config = dict(
    vocab_size=31384,
    rope_fraction=1.0,
    qk_norm=True,
    attn_scale=0.154,
    tie_embeddings=False,
    init='uniform',
    init_std_up=0.0146,
    lr=0.000747,
    final_lr_fraction=0.0,
    seq_len=1024,
    doc_mask=False,
)
MLP neurons of a small language model. Each row is named by its layer, matrix (down: output weights) and neuron, and shows model dimensions 202-297. Each number is 128 + 32 x the weight over its row's rms, rounded and kept within 0 to 255. Numbers have three digits each. A neuron's up and down rows have the sign that makes its largest values positive.
A block is one neuron, or neurons of one layer that tend to fire together. After each block is what it responds to, as a language model described it from the Wikipedia text at the highest values.

L4.down12:149148150081174131139099096113109152110192079105137086146110131150100135094187092126093090171142150140174148133065118116104092070151102187073146134111137053125143136095171118118057128120104102148069085089054104176094116155140189087078137112158140117120136097149152148120131115143125110152
L4.down76:128140186176118117122149139147074153161157169154173167137146109061120138084143116119162164105168120126125132109059073112124192098020165167079064176163128121126158134106170162104173145148166142128104155084168149163125156091130116124092133156123116138115074139180156145077082103155056131076
L4.down417:133109185092094155152147108100134104175141136179123124117168120112130212078140100099107095132090127097104069147092133108142109085106100147153204157144154165150083126146213125114077121095159158072027078117177152123109109053157144122128135137147108122111063158092100091198143135120137120109
L4.down443:083098142122129168148122098141124044156115106134134142168109137057121109103179122142093089122157161107129076138120069111137131144159125183126089161118118106168130100118133139128136137159186097156094118130094148195120137137105116130152090109135101123142121160104107156106108092128137078117
L4.down677:104130184125096140145144127108087154156105076133132089189119120132113138207107057081100129141147141159184180090171186143143129156102194124155169141228154144130160111106109118095142120128119147132106123096184156149174129113105084158114131110135150170140111125123087139086126108118143129126
L4.down698:113162113126113076165166118095089147131127167148144100130139127084123109114137165131111124179147152078152217166134152101141115109125124220113187146080150109117143183141114157060152135091080173107129153132090146058144126141076073135130144101117138197166122089111136159094066101125114112163
L4.down780:161044147097145140163135196125152195122169086121175083171173164140115161160141103103082128148116087169147149130048124195109087127160064161109110105150134100169155185135189031167079136159152157055116173119132164103125152081142153119170118146117141113133129110092103106137114129191096087183
L4.down865:102145181146161079137140117218153177156141076185146112101114146149114117208160144085209152101176147185081128129161081122085095155084153170123111157107136098115145067156113105169135147183145136157134149110142145093141142125184125135142132219093133122147090123121110141061090106086122137124
L4.down901:071119163081069152102110167134116141105131201132069146163139116108067170155135084136114089152117076083085131157112119136109163122122190095110079175157108117125115110100112120119081123121098134153137119132144166157164130127183125096097102088154071136127122135123120156125127116148105134177
L4.down903:127158126175075092121164142105098133126164144093173121118126135113155093145174078071124132133163116090068159119174139176135167101084081194116144148141149079111104112176159135119137195135137095157144197133104091137178180144126140142125118089112101128092113083086102140128150115101098095116
L4.down1009:103165119097149146157121127139072082140104155146141121101102128120074129106171134097207127133126082124164199120142129178119090144123069159143065188162165066093077152176134152063095142100187113102124096096148148154137131153120141084083174129183156112139130121147114132104104125142099118123
L4.down1071:095124119130141168121129168126130184145109116181114145090118042126094159124131092065054100131194152167133136125119179140133172080148163141139143116116142154180161161131115166126078107149094101160122167134159154224127125110148123099102117156149072063105147155145145139151125110105099122100
L4.down1096:102078127126108132109132192099109086144180185111150135099151137060099117160128135151061119109119169135149102112140112163092072108145111149105116125096134153126114152100105173135122160213110126104065112091121105087138129124086119160058069083165130121156136113043226145175106109159113149159
L4.down1129:133153182155109051137148125089122089150125136150144070129205153042109129076111132155090155098108111183146116125131126139113149125174138175130134124122137061128136134133141070142130148127101132163181096166153172133123157114153110109101173160150095081074147087118061119128102106135127074136
L4.down1327:148192155105116186143148077101128150163134108146137130182102138074096126065126199125142105143127080046118164158196130104059098156043098078115090135151181194127111093146141125136139134101152111151176149166059143141131166102122189121073102163147124106080123172149079101173119115118175163124
L4.down1342:165159132104141162173123104102113106106148104100099131164149107099086129118138061171132123153138170169157120142142111136093191095108052133089115143124203093112117123130177158150143115114150110166135162170177087134158115161125170117068116128136146089141091111123147101181156142106106159118
Responds to: Word pieces in the middle of a word, mostly right after a p or P fragment and often in foreign names, e.g. Katanp-ä-ä, Štěp-á-nek, consp-ir-acy.

L3.down105:164147146188143104131081097154117131119155112132130110164149181131125140105167142091134142176091136128082128135095166111090136128157152131173192141118116139137171115158127095083127132112150120104083106162110106170062130168109156103144118177130141123147126127089118181111164029156174090177
L3.down162:149162059106141112165150050117122114098193145117082187109114147108091060105177167157138210109092093125126092155111144153126154132161114097176126112109122186093144098134176070084160137109131125116124116200139151178081132147095122138157117135140114140128148113143164105100188125151212135158
L3.down312:200155085139122112124101141077102112136163110137131126086101132099098164158086108142156147194106106140104121049079175157145172087125114103155082114109157148114141164096161206066131120156045117094128150120128166135109087120123143106110143093159082141093079164140056125120152126162176110145
L3.down1006:132153113086100152177111123119081106130189167159178086190177183124113106141160185119148167177105089168112128087138100076099101112102142132136158143043207170171101152148141133106112136129144153084060130151087094163031112152111116161096198124136148137163125124151097137119172200112118105149
Responds to: Middle or final digit chunks inside multi-digit numbers, such as population and vote totals, years, and decimal coordinates, often in tables (18,9|78, 16|40).

L11.down24:137114115108188119150096063137173177144141109131130196181068062074110124148155111140127149110160165160132152134144149066102157168152182129115124127140103114099080113093188137111143117144152098126161144095140151161086143101099171147140187040144155163233129113091164156147126085073131128149
Responds to: Interior subword pieces inside rare foreign proper names and technical words, often just before the final syllable, e.g. Tav-ir-a, Mirand-ol-a, Picay-un-e.

L4.down92:106160111177178067123098100119154159146114139108164183142100146101146134123084148100117105117143134106098174126150086124152074130102086175159135126165170073027113111126102117133159162099096156107148120120143215152178135094166074103153110137165120167121117127095125163117188139152094136137
L4.down266:146134099075129094150118103101119106139141083126121085153129145186067100098183122130141053161111146156152164185032119075198164086092078191159127067143061136114092109151111145116090096156154133116083068141135149154135133180091137128139129157102133131093108160208141177117146108185095148101
L4.down285:143118128112084159096199092142107127120141085118111119118118131081093132116112109122172142095162127170177136136133093097114133134180148112113164166111134169067119170131172152173056149146142107183128090166137115132146122086191085123092128159181187131170125115104094116105086129134106167071
L4.down470:110143169117098132126149082130121119139169155102186119133103113152122154122126132105125145114107106086119144113074158143127159104198127134178145108189119117175059119135124121158123103151077109084132168127129170126107130145171218087178085107138133144110121146174164105142153094172120149125
L4.down622:121115191135135140121134121173136075134145094089124217180082107138097121154124078137100108113123122154060112074168171140112145158145164046178126166107124075121192153111192177125143096119140124098142164090117151165154136156126072109156088140183065108139155173181155150126108115134148136116
L4.down738:111192136101149208121137202148114152076126182138156094158182141092074151146116151192152108111077146114103107157084143099125136144115129149092140127103130175101118107089117070128118115147077110141129095145097151100125131146079010093121138131109140129127082202121086105144081128108142125147
L4.down744:164094151154188128152118041151151120182151133153141112126085187154117106124121149139118150104129148100168122036093162115145133153108081076117171120110156123153115170103148103157161102147105164128105145113171186138096167187174131118164134135109160114074100192132146164128145177191109173112
L4.down787:129147175185148115116157104098113128118119156163118144125126101163082101111183124089108082150117145094149160176134081136082141096123073134120142160068171163129079110119155170180069146083143166132141068119115160246111071158127147111108150148131096090136095108127106168116133119095119074092
L4.down841:139109065189125099082130196104165066112130154133141124177138111152140075134077102118178148125190096109133087106112170153097126128089134134068168096166114162171156154143113171149132100136107151143136082103131068118124072093118169175124096140123113194103095076155060114120162153132097146136
L4.down867:118146110108103129165120114073166152187149135153119140117210085063170127118125181113094140089110133092112136142162082132121082102117097176186142117163138097116086101157111105151126130133175154125112184103110116133114078130109140137096184116082123144111077104127082125122098123101158117137
L4.down902:121152115027163164121160142090132112106088111099152107120087134104100116178071168150141105110170147083156174117131169107161079163165140118131141136138116162117084150101218095163062151139131097135128107167036141187087139124140100126067112110128159137123128139218094109146116087113171093120
L4.down957:118135109094191123075129090181171146100108128145128147135145124158116137109090090105138150177136109160107129114100129147078072164131128049144088164119152126083104128164110092160096115126133115123145167153120120152158108091079179135216114175135164184108171167138166077111135126157142135156
L4.down1006:168084060179112037139193099113105172133150140108136098118131123123149109112161123117120197105108116121129157107131185122112147177110102171113159157151143162136188142127128155091062127128100147152098175142132126190138126146074114176135141137185158169145152124162108114175144146102078133156
L4.down1035:134106116117176106164127146182087124113165069105124149113117110123161118162190081195112080168121163168115095163092163145095120121159150118155143158161107109076134117119135141101087136157149080112136155122132144124172104202142130131177099160070139207118141084147132122106100152174111101121
L4.down1106:144138175133132150133112088171135112137129156131117110141091115097072121148117109124142155143150153081127217140121115131129163161098110168181146172102127124076131163068091124117146116200060203074081111244132144114091124176122158135111115124115173154119137086120116111098156140123145151147
L4.down1220:100123179162146099147139113161164120092128149135133145098120111130145116154088121140124118088194111142062123098151141139126181127082107084133118127139103153126141151155147160121189111132145188145076124150145181104075086130132057184123139107156152123190140119042103150140112157107144131133
Responds to: Month names following a day number in dates such as "On 24 July 1920" and "Died: 2 May 1993"; also second word pieces after a capital N or D, such as N-ir-vanix, D-et-roit, N-ich-olas.

L3.down242:155092104096126168151170115101137083173122178191085124099101160112101107151145121162171093179170134071142185169126121066156146162107128148172086090094124048154130082140126171132112082112189180163096091145114098134153174118193138148101123116101177080108138163110118113109157106150123132137
L3.down579:099188084125135102150133125112112111129163104147151105196146152185203113148154087158097183101139130164106136110093091141112130116129118122159115142097119156146198053072189102100097130112116162107148155108103103131149118113150142119137140107111101032097127165179097158096140135143035092149
L3.down604:211090124152107139179151198091161125085111131199106149124119146155137150138139076140067082163156087183179132101087084117066116139127132167120125172168147134085143109095108134138127145116120138128120102129139125196142085093110107125202157138127107133106105142116093121141146136095107135164
L3.down976:170074196105147079094122096125111094118137162109064121213146154168093075101059099104127083159124114112178135163186110092142098140168105097140074160148139162103169138100145111118068110117102106126148141139158138160091127146111142145156089131145108158131132171125080124097126109118087104154
Responds to: Year numbers (and sometimes other numbers) right after in, from, a month name, or a citation publisher, e.g. in 1962, August 2016, 1986).

L11.down721:112102119094217082080125114078128119159119090120117128137172086103100113193152105132101096126156121192073118175112118079162164113128150146153113133149156072188109157109104175173126124205101117152077108137171114095186177120127103108121145122061154120160137140120123142176114115076077114126
Responds to: Month names in dates, mostly after "in" or a day number, plus the day number after a month, e.g. "In June 2013", "July 17,".